{"num_hidden_layers": 13, "hidden_size": 192, "num_attention_heads": 6, "num_key_value_heads": 1, "head_dim": 32, "intermediate_size": 768, "vocab_size": 2048, "hidden_act": "gelu", "norm": "rmsnorm", "norm_place": "pre", "norm_eps": 1e-05, "positions": "rope", "rope_theta": 13000.0, "rope_fraction": 1.0, "qk_norm": false, "attn_scale": 0.177, "bias": "none", "tie_word_embeddings": false, "parallel_block": true, "init": "normal", "init_std_qkv": 0.0971, "init_std_o": 0.0191, "init_std_up": 0.0971, "init_std_down": 0.00953, "optimizer": "adamw", "learning_rate": 0.00129, "lr_mult_o": 0.641, "beta1": 0.9, "beta2": 0.99, "lr_head": 0.00619, "max_grad_norm": 1.0, "warmup_steps": 214, "schedule": "wsd", "decay_fraction": 0.831, "decay_shape": "linear", "final_lr_fraction": 0.0, "batch_tokens": [8192, 16384, 24576], "max_seq_len": 1024, "doc_mask": true, "z_loss": 1e-05, "train_tokens": 145800000, "max_steps": 9656, "dataset": "wikipedia_en"}
MLP neurons of a small language model. Each row is named by its layer, matrix (up: input weights) and neuron, and shows model dimensions 0-191. Each number is 128 + 32 x the weight over its row's rms, rounded and kept within 0 to 255. Numbers have three digits each.
After each neuron's rows, "fires after" lists the tokens most often just before its 100 highest values on Wikipedia text that the model never trained on.

L4.up591:125090105132095077126110117183021162193161124115152140129128107106073084124142126120140142151115116125153137084108213130139152159112095127158132173145199112138151147160096127047161138157166167148152120130161168126137181156123142092128159138113190130115110187097126136083115095107098158163158114102140121150122092122150153106173144149120111144161095098147144147079133133167178108162137140197127127173140085083147115158134061140099104091142175169152104151072122077142086116184107089140110106109061110155088079114088101124050070091145171085118116112145157183145171138081113162101
fires after: "s", ".", "ro", "o", "is", "ne"

L9.up587:122168167154074090110145131117107147110161161087096164109169105167066130083148137135156056181107157123159111120209127174098161073073210159169150140145141178124111224112094102122103151168135179089090109113138197189036082147165104103119055178116135202098129096150126120123130144138121125102105057134184158190120107120099135128083150130111171122150097114131145086123140125100164111096087155096139134156123163137120124168145112087122107119150128129150105100160187159156140128097165128077106070104127108177150131109159167137081134165146143161133102151136129152128145120113125133116
fires after: "ra", " A", " R", "r", " Ha", " O"

L5.up500:084131117136155134104183101174099106152109135070114160088142078106131136090141171151195132133105175111157129112137105166090165138169116097134124181132195125152155127142105157100120096125173163135135152112147145109062119134121113106162155188110183138124154142132080065110135140072133150163136098121113140127108172067091161111182142116091123080094103081129139096183096107178226080154126093161167162140065104136124158107168101182056092069149122120080121119157140116154120189140134165082206079120082113152091136122118147108120083141086166129132107125112126138124187134174162189148
fires after: "\n", "==", " \"", "===", ",", "."

L7.up515:184140156180126111127108162124146106132130155165109185174174124157147068127146141117160119177118131074183120125127148117114098137112082120114117097127192170124162197178121098175186123102119141142105120113108162108111111147179110105110079114123144179147175113084118091136129085130174186092125097115130146137153118156083146145069157198131125118095135117163096090124154120235173125103075149103158139140095178083123183138170092156067135110219151149157111145133104150134171169124112114102095120099095125074117108077105201103121148134081122145187108141090105143154190162109127145182
fires after: " U", " O", " Ko", "O", " Ca", " I"

L4.up79:136154163133180101126127144149158077108141164103129085142128022161103178134126088085131116148082116155130089109199189157112155113079215156171127182112139158197156186104155153058113134118116160130102153134156113129104168131139093045136094202108124160146123097171101131063153119135152149193154119096174124117150151120111132098185164152122139069102119109138123109135145147140115137154085126169145063138091094138112129137063177092136094144111110108116112141149143092190152169111175114136158145132149148147096150147141088073135060125102128091107108156131168154163126190149112123158
fires after: "ed", " was", " is", "o", "cc", "lo"

L5.up696:127183159143118169132130123105134151185141138219117101146169161094179165160124210134140117213119096101162097108119130145121103131075117157095150153109169145178167106157070126133090129097115129161108152141119065170187062172139124156145141155140152083106084130155100136121171130151142170144111066104129139145178086122121122080106125136095123094081125137146064120141102151183168153102144104150111119135115117206116135119149070112110107128144123121103134130121103113155099187138171097134173104108113137145068148082133186089084139156080126106207155078120178102179205104139181128130
fires after: "\n", " (", "===", "-"

L9.up615:142123129147138160151166126192126142138162178145228129187149179127116131120085094193115170197096101094112103143140150137116155095088163197096161140109147159105129132058130134122156127147090062117165098084104143088169136185153113181140140129132092102112070114104139089157166155124119123150128208141167125124153140132121108190118164169091144179143154135141147106081156155193108081177091106114112137176036120085119142171106168114113152144140074124061112157143129094134085154124116117097108114083072131160121143105103123102091153170117113101139168109114116171194097127131147150082
fires after: " ", " V", " ch", "ev", " gr"

L5.up622:191054173138105132066139147085101148161111140044081103135149132190114101156177157145104089179144111135111096057145116124075118118106123167090119157106151166116112179150097222116152101153114095138176127144133130169097131148120125180149139152161107149106097092098111091089084127169123100151147091092150094097111191103145103118094135131169144085117098126168122128133151196096124118131114146181106162164107164130158114147108122099053070142101138137120150156199089130123120157144163135082200178112112114099074099101079095075111122130108204114113140091174170115119156101123112155131
fires after: ",", " /", " a", " A", " on", ")"

L5.up181:151117113116122152127138130167152036088119130125136099122099094154160040140115117100111101125107124113179171126127113204115093075116156140112108100163114075070139138161120101164180134137165149165133121054103183102150196165157079087144118078069124146126170117130161096087110119133186153151132148078153073102103115095114155187123115160129121135131108134133154130175208147116154139106088143156139135131102112104153157169091174165153047164120153130093108138124149135168106103139125077175136116107167134139131138170120148181144145226094141180087148142122191098120189108154102091165
fires after: "e", " P", " E", "P"

L5.up170:143160177086109168141117148139137151150134078105131172127145089137086070139114168107095156148146062079174065063103090136119118156130129136142079190082116169146171137120087151108139170106135123177179124137092118046105112118164099119148125132143086169095132099224154123082166115101136107133179102122125127132192157093098139165117128171154152074114086069180089131097091205127117156146120136131146155137103163164161118129085113077097130161184159139102124114099104182096155153118129076066124130103101119142094076136142175152124157163079177090117155112126125116138196104137074145151
fires after: " a", "th", "i", "A", "ci", "o"

L2.up754:121111148150088125125181148145043111124162152109069105227158147120103069131155134140203087193111153109165083092158113189116110132123185175106159106124167109147142119124142134106142166125145166166120090125139109143096160138131115125138148166195170157151133099117137140107118176181170184142167135050144176150147179109120119153125144118094127121129135109089073115099104108116133083150137147153122123144148142131122139097103148093114086125150127187122106118137110075177111147177169136112155084088042096145126130062105158094093048112116187178142103095162162107198102119175111155111
fires after: "'", "A", " include", " (", "S", "duc"

L4.up444:068118116181120187126177154132081116190148058080140148173131097149095171121153148141102099149122140185093112104139113163092171128110146113122144152124225137116145144144134121120135107165133169106185150101106122152066101158126135099073123180171179113135175148123096116093146146130073123168109097149163143116189168125135107103140133136087120116104124146149124107111094101128150127173075133147159098158133090115112092203142069174073084126130154169132093164047129070143099138142196127176150136131133158173092138123093074121102047114078118139132166138089120148150161121191190144158
fires after: ":", "ro", ",", "jo", ".", " Jo"

L9.up246:137164085164098118079124140130037145217174118134084094149159170150144127165131174189100118101085094066124133099091155131124132080155130143101149143154133165117164112094114136091146144190117099112103105102117144172160133155188112103091184176188141136123147114125155079108136122104122145126170148136207120153146148128072119158110120146134159156163119140159124070116172119128172175180148089116161123133171156054146173149101159130134141174100143157123080190137170054117143183172188134115120132107158173205085153119128107067149173153132172140120132129185138149157119125098129129112
fires after: " W", " V", " ", " St", " st", " f"

L5.up117:125171191166070137097151130125073117127153147159076123143131158071089153207112168150184089153107118099176141142103150114118120068143131152101168103151175129156142141105117132128146167114111122157121109164150121195121137166183138136112161189150176112086172110062165103169153155180136127195153147125135082059146178133119095121093082165167099145078118119133101149128089132112192131162129118081140177138123175148118181164096119157101131141150157200143130126112122103183056106170173087089182121121091155108127132056080156098127134120127181091189141140162136149125101121106125099126
fires after: "\n", " \"", " (", "S", "===", "=="

L5.up588:180134164146126111056121105140085071141127118205078110138164107161154154167078159171196172137148109107119164117174113153000085107140136159168125108161101114166155115130079108137112190154125111141130104170142206172193134162102075079108144171125146133078144113186129124110150103145143150162161100148107065093110155142160108112090104115118181080119133100104104091161179087141140124118083086186091150117132138126122160134071089146099137120094094140127109129139104087110086139146146111089148101116104128150089149079169107104114116085087182105141092087113163137156120119179136122123
fires after: " the", "\n", " (", "==", " la"

L4.up716:112141126199132109140119138135148082108137142108055118177130119142133104109089169096153085157051117180151175074168109225067136150093184098127170069166129115142151148122069144148123072126117128131149147126113208096153152179112115113145103133126139176117154098138141129118105154090143140162168147153136161136124116098107233145115123153133100067153107078166129219092162126127132114145095125154172165146131074145130160169138142127126077111117092140082119089118168136125057135150169181118119121099186107088108086080124124115149087127085123149072114183141161109109136117160125163156
fires after: " be", " E", "e", " se", " Un"

L9.up364:146186126149184141172096135102147140147158128121076182112176091120124065120162114127192078158100102145145119132207161173116124139077125156150092134084205155103182130130095138101162113107119113129085094139137192105153125134156144080137088205169109118148169101107122100127150078071114078157149113101139084166120100134149178070089181107124117102205111139177138080126147122179194145121108116101106094178073148133148110164122123136103111114166170103162113110099073137146135185146130167119110070170089072105107112138127100122121164161122129156111155152116171098143179087126067109125
fires after: " O", " Mo", " so", " Ca", " Jo"

L10.up477:142079150119158107174157094150115126143121140136108146156185080115132164114100142160142114139121140158134131142122156149096136068103123157109146094142145097137112113134090133110087216155127105134176151178144146154104076142099071058154113160160117154171135106113093175133107111098147121089095159201160151131113166118117201128185114148115164124115044135130153133140182158158122050139143140135158094134128111137164141132132105091099154126136037141167141103077081136115102157159185155115163114145062123194123106106062168163113109131111151166083087109119082151110163112080172193222
fires after: " B", "o", "w", "ro", "an", "ri"

L4.up575:183159148126068108088118086078145145099128140101097142138151162158147089135134130101105118177125121052156064143111119127129127113125165168163121136149128093126164123166147069079139170159108082129204143125097158131094132150105114134228108118105176165068095129131162056052111115088140128164113109107155049118152145086095110172110135133092132049160063083209099109118135157124089119141133196119158098132079144132129130101105126104130164170134158105116133115155157161131054107202135149125148113122114143169138081074079155145107112112139143109133134120174121088165147114153092167147
fires after: " a", " A", "A", "th"

L10.up108:084167118125096097173090076123144094131166124115088116151170130148103084104085084151142113125115035103091095138159129137141140125076094175149129114144191189170175141114114146132110134129095065132125103132132157214128160172126096127131116146147127161114135073084130141099188120181143158149128148124169087116142126082150139090092172119126127158127142097067079148100167191125154142134135114165151154113152118097121188071113089121112119177092175194171071115095099118159119160132214104174146071100081116155096102107113189151109073114080162094182147144159107148178115119105145116120
fires after: " G", "G", " D", "\n", " C", " ("

L7.up134:113108176249111146138146154096068103083176141120121169165134049130090136103106112107135139169120161100121170052135071132083152101099139085148102149184118123104136164145100159144133115167180162177103170146119165143142138149132119118095123224105115131121087080152079092112125166106212109168147079157173109145088138108154100136138140173070144070178123131137166150132160166132121158174131126121165161124123117109120102164143079094101124126137131130124115144109116144157098092138166147178134123039152146197111141160078184130116124115118109091157150099148155115123164130144088177168
fires after: ".", ":", ",", " O", " a"

L5.up665:143104097165146165136124102164118170141207231142103206171157138091118137110125137165136133120108082157130094138129094139144156103166111131114096161099110157155131161128156136121166119140135113153128133092142106175137120150091170041153151161092207121125147121222170107077184126121130113127146082134139141115122160116101165148154176165072131065128103159167164152147127136136139109110118197159106056143061153168150141157133097117064106086091162097106132098147074141111102156113150098141146121141138077092127057150133181228139101158127136123107115137141131078124138144134089085154
fires after: "ta", " 19", "ic", " a", "tro", "g"

L5.up394:163071122099108125131202096216139128084089149135175105109155125200078063125125142143087183180112062114124151061131115158079098114116166121166096187072085151141147134096157135106123124102122145105103103108097136119162157164133108106144108110121125171096117112198176073115196131135124130116143072106135113120097129074113139188166166166163090120180071139136128153107126135136111115113138162131169131095119096105139152175126102101060121153082125138078110129147131113128132072105103177147131135122150106138118124163145194166122046149103189130180143147174151112126188111141160138188
fires after: "A", " A", " Pa", " a", "us", "im"

L4.up182:134107171101162057103079118105118073142154165074116097132156085160136164090121172129115088192080119136193090137163173144059049123085187178199120136133124147152109162114153133085144122129120101054114115144169098130121114147112148158162156128170133160098121090125082167092168126144140155179090112099176114116187120132091106135135162125135100114102097123143125154175171124167145115142097140116098117164154188140119133176101121075110072120135107115110108169136170179137076136116173140093177092077090106100109166105126102092093108105103156135142159158224105157150157134167166175104
fires after: ")", " Ha", "ra", " fa", " Gu"

L7.up256:151132145107132083109108122141138125103064142130171102159160125185127103067153163111116088156085114135156135107243152158126112059045127142162159065093110207106207139142142160157147087199152117109186076168180197161125133175174105110110075162115145140162144133126123159111173156099114113133124146095165059151103135148110134138150159153152162118158108107149077104103119130122124127166130152128116109134109076093189112147134103157108105127135132123194123089117077110137111137115184127163109143156117090202141087136134122140109151118180109162103072088132164118116110094122069146156
fires after: " No", " 1", " O", " A", " Po", " 3"

L4.up550:120155178142161126059127148143097117160161102126090132174169078097091129095153133121109177173123096122194125108172180164129102083120160207113127170167205142181142166084122138106141134117181117153134136105171137087198139142157088053123121120186145230050092102144109133107134136109129132195136117141156138106174123072189126126121155132158152118123127139101123076148146154132190096161120114139156128140129099150096141156081111165063094098125120150092121131113092127173075182139108156146112164147089073121125139122101134128085096089146158099093143121127155113124185167175180146114
fires after: "o", " Jo", "ro", " south", " la", "east"

L7.up587:194074114175064135119180082145069176122140163098086115142121084119058124126166092082124171155072054155145120131129117130068147072133126120109130124163144118152163181155150108077100095151095066129137116170138120102131135179112107174134150097130113139093121171179092104074151132119109101143068184103096092135196161146132144171125091100121175099119116111126177113168110146096136062123116154186106118128151129111137135160089085149094117167119153129131120151174102112155131140113106142115141136088122120158158039142120136149059056170158169195095103084125130060132122142122116165125
fires after: ",", " Y", " A", " po", " be", " se"

L5.up753:160213215110161152149142102186114129129127131138117123148157063157148093155092143122157158127123164151190107152152098133125076157165159159126122154114161152157169132105174113061157083103124153092105083143124106138114115115165078080100136222115135180127127159174121118060181145147114155140192151158153161164148144076073187120136149113105100073185137149109146121105140085142129111128104161144156105108107118166090128118128123081120144182157114081126102111116148101153094135073099150062120131123123117112101082104057139120125140181158112163099134177175154188156100133183182099094
fires after: "\n", "ed", "o", "ur", "s"